python train.py --d_model=384 --d_mlp=1536 --norm_eps=1e-06 --init_std_qkv=0.0256 --init_std_up=0.0256 --optimizer="muon_variant" --lr=0.00613 --lr_head=0.0059 --warmup_steps=200 --final_lr_fraction=0.0 --steps=10196 --dataset="wikipedia_en"
MLP neurons of a small language model. Each row is named by its layer, matrix (gate and up: input weights) and neuron, and shows model dimensions 0-191. Each number is 500 + 25 x the weight over its row's rms, rounded and kept within 0 to 999. Numbers have three digits each. A neuron's up and down rows have the sign that makes its largest values positive.
After each neuron's rows, "fires on" lists the tokens most often at its 100 highest values on Wikipedia text that the model never trained on.

L6.gate381:544476500485519487521527510491501534544500479514476491485517517528518494483516513480501470480494436528502494496505520448491458571492461499503509512500526485524516486493510486451529510501531528514470500506538500518480497481490513508489493475550515534447494499478477504486492556538486468507498489490524486492537450499517473495489476467498521530485501435493517490502465538478509520510498522511482544528498525494508483467534501505485517483530472488475496509496525447503559507520456497525519524465520462473547516475495484497474529524497573526493534499525496521476563464475484501563
L6.up381:475489540476532499511476529515487540476475523458490550482511475474497472511538506501495489503504473509500525479465485479535486497545503496485551491449458502504529520518517519517493450490494481520513510508498491525504519468503490502479486476478457521503495500485537496447468501499497488509510513502496506465478507480493522534524490460543508515515478498477500465504480468452473498515521487497501507506518491523491529484499504505503514452503539469504492531548498525448488478561500513503463488504489466483486566480474491513494477467488510522498514472492548490509510502501444475517
fires on: " 19", " 1", "1"

L6.gate84:528476523513493517536504491464522554566459501545509506512503469517550482488519519501490486488517514456503528485486497484455518486532528492476479525498498515472511485531508550489471535522509479482490509486495502515449479490474508513475523469523507519459500504515462504476501535496504510486499508529481506529510484508518534451479517527532474494520490517483510518574501504477463519524480500526434507488451495505501519510444529536495542495482484549492482528510496530527479483529514529490502490444458503480541471553524472451477488470485518492502532505490487489515504501485478506488
L6.up84:508500493529532488521515456492492490488516488566533477459500512469514509455502495486504558520502539531497464524457523508526500514507536479524470519461505510457502516496531535502523535485502488500493486510464496506492492500455513527525490468502481494504507525511461518486490525545501528501565440489496466507485473482528555478506467480501480522516566547469475491514519474481464519525473484510483488493501493477467514501503430492464518489477523516491517514525479473484528461509459483473489492463477469488550519507504529479503490470489560535525571431492504498509484507489516482507
fires on: "t", "ar", "qu", "h", "l"

L6.gate828:487519457494489497497547463486492519568497516550476512491509452502513498547491488504478497502502454491538496471487524503556490440499489518524522480519514500523480480493513515511486497505470557529531481520534525530515546529516520447462473477535490538477519543503467469464501509478454490465508535525472454470509507456513532524483491520505501499467521503499500509487473473504536510480513494503526502428479509481501526498500501505479513474524453495474502524498479514509512544489478480505505527480546522533517501477492457493484523536453462548480524497545480481517520516487523475467
L6.up828:469482473487544492495515462507470467486465527499535520497489521510497486503487473480511489510492507463510522487494514534529476465497527497449532471513515474578484513496524490501497465512493474533497528463543491550489508537476499476533529493503477477517453518479507459467514481481463515495513511526485522489486515536519490536503511504499472513526491523496489517510506527497486511487491486482516496486473461512510500468473515514494511512519461521470546530536521478546455512450496537529504513479496512464512513472488476569482543511475527494511495508512489509477498500506492508525
fires on: " P", "p", " p"

L6.gate794:471502499520473509448498510458513511518540487492500508484513479495465526462490466483534439452484434473520496439514459505471513487469540515480503530531478490509479489482489480526478489465491480513505500505504525515457536494493488506498528535551471488481495476507497491515523504446505507489500550474496488519496522494486524504521522511486519506516502491501538527495477517445521525478514474481528505505552499517495533498495539547477499543545496475547467481495517533496507519489500512498516547477499548499507509511504511517504538492465481504521556518507458461493528514511505505548
L6.up794:487472504480496462522483487496521503519533488468480498470504477465521508448492507525529536474514512473487545522465474484537483481505473458482519527488528484464498491457531453492457507484546506477526526485540470469548499466532490511536477495477479481473514524519511512490497523483527465504438480489500499480509485535538487512493499564494545504463488531482536539527467518517518494490505489484543473508520494490521477533442525497515487482475503525488544468519487477478508530508502516506555497457508534544501513495520522484521452492512517488522511493521518528496534483464519483502
fires on: " the", "\n", " a", " to"

L6.gate156:465494483489538462535493463436473486537531463503492512485471493478516544468483505489504467506519479545548514469507506510480502484517506483493514558507550527520522490522480498522531527550476488549506481491450486491489474467467469502493543521517463520452505475554486455525503476483494484517490504527517488499488495500479507523501470532509514505463501495500519462499531524497472525483474482470487501495499493474526505488481516496513522551495518483504500456471520523541492533458505524463522507508509451504495501525501534462525502480583466529482531506514477534549528484522521511491
L6.up156:496546554518507476531524478544506517495483490503506508489477524515497527498529508513493505522462480468487515505526501501520471517502465530534527469484503462458481521485531487509528481560445488495403482524496491488492491507529519485530479445475491474496507498597515466529518525484534512513506530493500506517450517476521473522472517479464459516565461527537504503476504472529504510533529529490525508496502502505480472531491508453462509497533500520516509513500486552502509502477551482523487525523508495470456489495457473479449497529518479502492522508511551559523529498481510540489
fires on: " W", " w", "w", "W"

L3.gate347:469537522502482494570509478507479537513497490516490523507519505461489521487513480514488497495510531503482539527516490499468514536480548499552519514519499483451537489518513465459468508532488498475489468498505526499499487507528512470505524477503474497492433537492469563504514491493490494488471502501490503523456529472501504532493520503510508502484517492481472486478514460493476527500548465520497472513491461468534536517506496535507491485507555523471486494527484469489493489509498486508501510498454500484476490511543523531499565535489479470478489493502491538460488531522488559492
L3.up347:499469500470495512526505502509519470479483497513528506486478476468529491506494517517552490486479511545515440472486476501482515474467542475506484487495549489469514504530487483503481485503557531514535496486532485483489474495508499479543497538484507461501474452525522498487470522476511521514530507497534517504442517480514498463469477512482453546519488490484517481558492472460471504488487480487482496518492491502491493490487486534522508526498534506489493499488495447513468486469500490530502462488540516480506449510489501456488521520497482481479486489517513502565526488520503547535
fires on: "\n", " high", "ge", "ad", "b", "ode"

L3.gate1248:484509525474486463519512484441503497534469536490548527491474494466532472510475583490521563452502476518516457483540482513530541520535477489488489496514529525506467501537475502511496545500487530532462515476494518486490501513536481464513452505505474517497475512517487480486488486466522493474467579514539499447452468502503492560469446526500514468504544497511536522522485501491515510495477538526500507508483508506476495503470495517463521497517485513445527469499477477495519480475506471498475489514530527483461541514491504505485519519497502515501521473539495501520473452503498460534
L3.up1248:503490525491460469494533458464454460491503534508507467516514466441528543516547479476498461493501498455485506520493496473511517502496524510493486464506544511502452510516500507525477466535461474531462491483540481525517498515488530509519495525507487478468486500528499507527549442458480542508470536489493510502491466484526478497490516542507502491481509520485504533474503450511468465514490480515488469556502513514491515480500467479534493531483496470456531512480444455492472465487526494492494514509552508510489507489477486523504472547501482469486544488474490484515519432509489476518
fires on: " of", " land", " mi", "-", " area", "p"

L3.gate341:530490472523465476526498491485491481485477486507541514529454535481508517492504488490545505479500459487468484523502480496548550523526502505542476482529531509457486479554497473505524498495507495532528499524507493496460509503517511527499529496452475489510509538553505476561483462529489495493503490471522515499555504516461481515499493519519516486502492501509513529509522450507493497523488499512467486542471540521504503481496485509496483515468498441487504503494479500469545430522488482514520520490538511484477507467466496496496497515504485524504538477518462557565520501510541487464
L3.up341:500505510492457482508514517536500518539474493479499487496482513528527512488474447534516504501528534482477445483468479476518489517516507524504545493492505555517510524518543453510519483499496502491468483516520507517550483548541496507445510491488513550489507490507486457489579521494543471484473498493495490514490494529471509478473469455467476539501448499499569481474555485474505461500438491473563520492515482509489544545455467498513540485555487492541508495511473490511518494510499489470523524493489465521539506449497458520482527524500484469481515488453494513463486459453523503504
fires on: "W", "w", "N", "ver", "uff"

L3.gate247:474495513520469502500538515525528456526497480504483507477539497525578512474523455510491488490500515500527494481492512513502519509508519493441452506522476480491458453458508510527524524468525505526450509493470440524454505532463488516481539522520517472484538465468544537497480551544512544498496527490460546469486530544473541512501506481476495475478469516493446532495507529487516455522455501543447541541501526496510496493479530466468535487488522482504532483552510509467482463554473489466505528473529501501503501491506492516489493478487517496488479513494516507537549524507490552503
L3.up247:501493472493473460490514536485477526435525522516528482531511504551498503469522508502488492472503501470494477496573508527494505463513474501504478469489485471472530528487508464515487482469533503487502540489480502449510475503525493526471498503500510502525483469485476510566472481475483481539511474541513476532529481516487515462469529502565523474496479472492498501531515490508524495500477527469497536495530544468538522443519495521458512511470491480505499492483540518500503534494484487521457479485496471515480535499509459497514489493489506507494475485500508458480525502512541538482
fires on: "e", "ag", "an", "vel", "s", "yle"

L3.gate1461:497512495485474509514547472435502486487495499489493510493550482538500495511486490509474561478502520518538479521497487509502484443495494502481479510499435542498530521519473485519489537514505487489458494507522526518527508510497483474496486468543507507538457474489500499462467483496517484473512497522480503453462496476501516497504480524501503543476470542515483493485551504517508532569461452497454497525527527496480513452471476474480482467505514492486510521503477488534459470488526505474505512498493451497532526496521492523501513555517534510493487466549536500486542555505480480508
L3.up1461:521521493499510493495515507518517510500557469482539531521501474499520506526506475505495570527542488502494474446451476515525517487509486504482496475529466508473526511487542468520521486505481482476499500498489537491515508496487489434468501496504532484477475518540450504469525487574543477515482504486457509527492527479506486507503506538456460494509504549506493472509473496544547477548524519487523500494495515521457509525502474501490455514496496505492512509546448500561486486466500460489514481543494455499512487477467498517476437481486470509496518470494532555505503499536522556503
fires on: " w", "c", "v", "vel", "w", "b"

L3.gate1363:484553484504509454491574461534538519525485544506467482500493483522523519486470508447479473517536526456511541502498514500501530511492495511504533499491555528507441502491532508453469540504509545481507462500538483465465515528482499517504499490489508488458508450479453509513465504472501471491453471501511469476505474526508502518496497516488493512519528487485518462522535528479492547466507507473517505484523514507536493500482512521456468492497504484531504504494490514482503492460487510525496475512512480504517503476489514488425496494449522484500544508487512526476501451509524517494
L3.up1363:475485492477526523546457510503493498454466491499518518497520505496479533543449458437483475560526416480461516507517508486519495517482521516524513492511523529492480528494480523529493542518464468515504512516504473489507484513475456510481497494478485509514498481507544519467547535474496559510516461491475547487502459511504452511487513474546527481487482499516547498509480504540475514476536498472532495514487501522526493504446542485443485501503527513502492484493547487553506511495516499513495473500460486477527524456522510475535492489485467497514542493521519515512507480519474480504
fires on: "s", "X", "ob", "ch", "ail", "W"

L6.gate1351:513505497563521517508444514497497520480472506516518503552505530507505518523528489508512477500508481503504579524502503493508517528511509528484498515503474545475527459545465453494470495520523487525534478527539519497528486499531444498496454458500466494495515532501448521536443487499554489483474519478464478477502489478479516528540547496511508513536498517498473493475497461509526530513473499511480473533501513486507505472452521530475505483506502507487517458471478493499537493493468517519495521532511492530509475487511481480484486472476470470471503498500502499497502474504454476528
L6.up1351:472534493486472508477490514468475533483518531471516527456509505473473512487486522538521507521493489545497492526511503497452525422491551504499538484554462526474489540425497511433481496502475474480464533484479537492504511531458503477454519490528463480509536485469534476481516506513526492496523503546484457485477465475542511480494520486498484504455500501508497523483511489492507450457458530481443486487505462519522516491520501445514505451469515524494514462483521523495493522482468485508538531531501494522491495500489532521470528516519530528483477456504440494518515505486458480510
fires on: " and", "–", ",", " or"

L3.gate1162:464504498486491489496485465528489445489505496510520518433512491521446517498466476489543484489490533509503532521492521473521499522470495522517529482510471468518510492517487493486488562523457492468461499505511497525479466494495488523515522498491519485487519527528525525489499497499466496493487494506507503484525564457492485497502438488501504517473537537498534537557504468534509545493508495469467502509526473480504515505489487493508489509530528447503524444501484470461492470484516458510456558541525487498525529508457455508493542514496526492504482512531493492447543517519527567484
L3.up1162:481503513456498465535485532480487481486515475520492512499524469486484514485491516491532469485441463496461497540479573494544462516505526531485490539521512527485498463496479493473459518521481541525478497510492475444537460495544475506484492521481517494504462492507433519520478424530506550504540528444522520501470502469469535493484469486526458496466492473501463492482514516479504488519515499514511500506494532497471517474485484500503465518502524497535457507509483491521469489451500509483498444537502484500518484524495515472489489491470499504489503476476486507475461520513486477478
fires on: "b", "ad", "ed", "order", "ated"

L3.gate10:543522467536486495531514534490508519520470499492468493502479495493515528513454510509507506497533523489537498538471504477515527516505496518535516452517512529437479451453506519487478549511500492457509495521515503482479483510459480497486506526512512491527474514488492467485514500462515532495530490501479519436567482491511439506474483524495492503513540517425504553576528470548542506520523514509515507505465495525515530530541504501519519476455491505473484488519497498507499481487511500487515522522483446469518530522479446501525483469525481479507494490529529498549550498504511472487
L3.up10:518476509496538495534537558530504495532480498531503453503471480541532499510544502525458525527497482507497507528497502524482530527533526507533458498523525473476449498485507496489497523498499467497489502458523527474484460516470553514536489533541503516471467499528541507485520475484558555498526490535518507507480512506537495480500511514522527512512519533481523534536485515529518502501463519544497491513501510516497489492515485517463496490440471525521461487538505520491536471487514500518476510520480510480455496501506507522525530479518503471525498508509479505525552536489512422483
fires on: "s", "l", "ar", "t", "ec", "ited"

L3.gate544:472497517522497502540487500467455524527530532509518498434477527511531481515526481493521521518504484499458496489533550472549521520517466463495484496461485517499490534498483423456496536499491500505475482534505488523504510513478509525507521500575533470490523529498532521498463487509494531485546479508507476449520536474540521513504484523514511517518491489516485514508498486468522513476492480503485480491486476516517509507532469496466508503523469498524444497496507506458519508527507510492492459524501498483505525492499541480525514456481509486495497512470505484484526473524474521463
L3.up544:520475499500509494523512486467542506480512501508508525505502486483535504524499528528487495551488462487537490500446476481530481488455496512517511512497493485487473506474523463477548461507481510545460495471499481496480510517479535512505493487489512545533504519508502468481513523528496510509511494492498500510521468474494531506479531487471542538449490510534504502525475469480538491529482465435523516517469505484506477496506430494507515493481490491543500516496500516524501467495510487501541504516509503522510461477487546518515518452514513452457485523501500514492509521490520518502
fires on: "ated", "ation", "ations", "on", "osed", " on"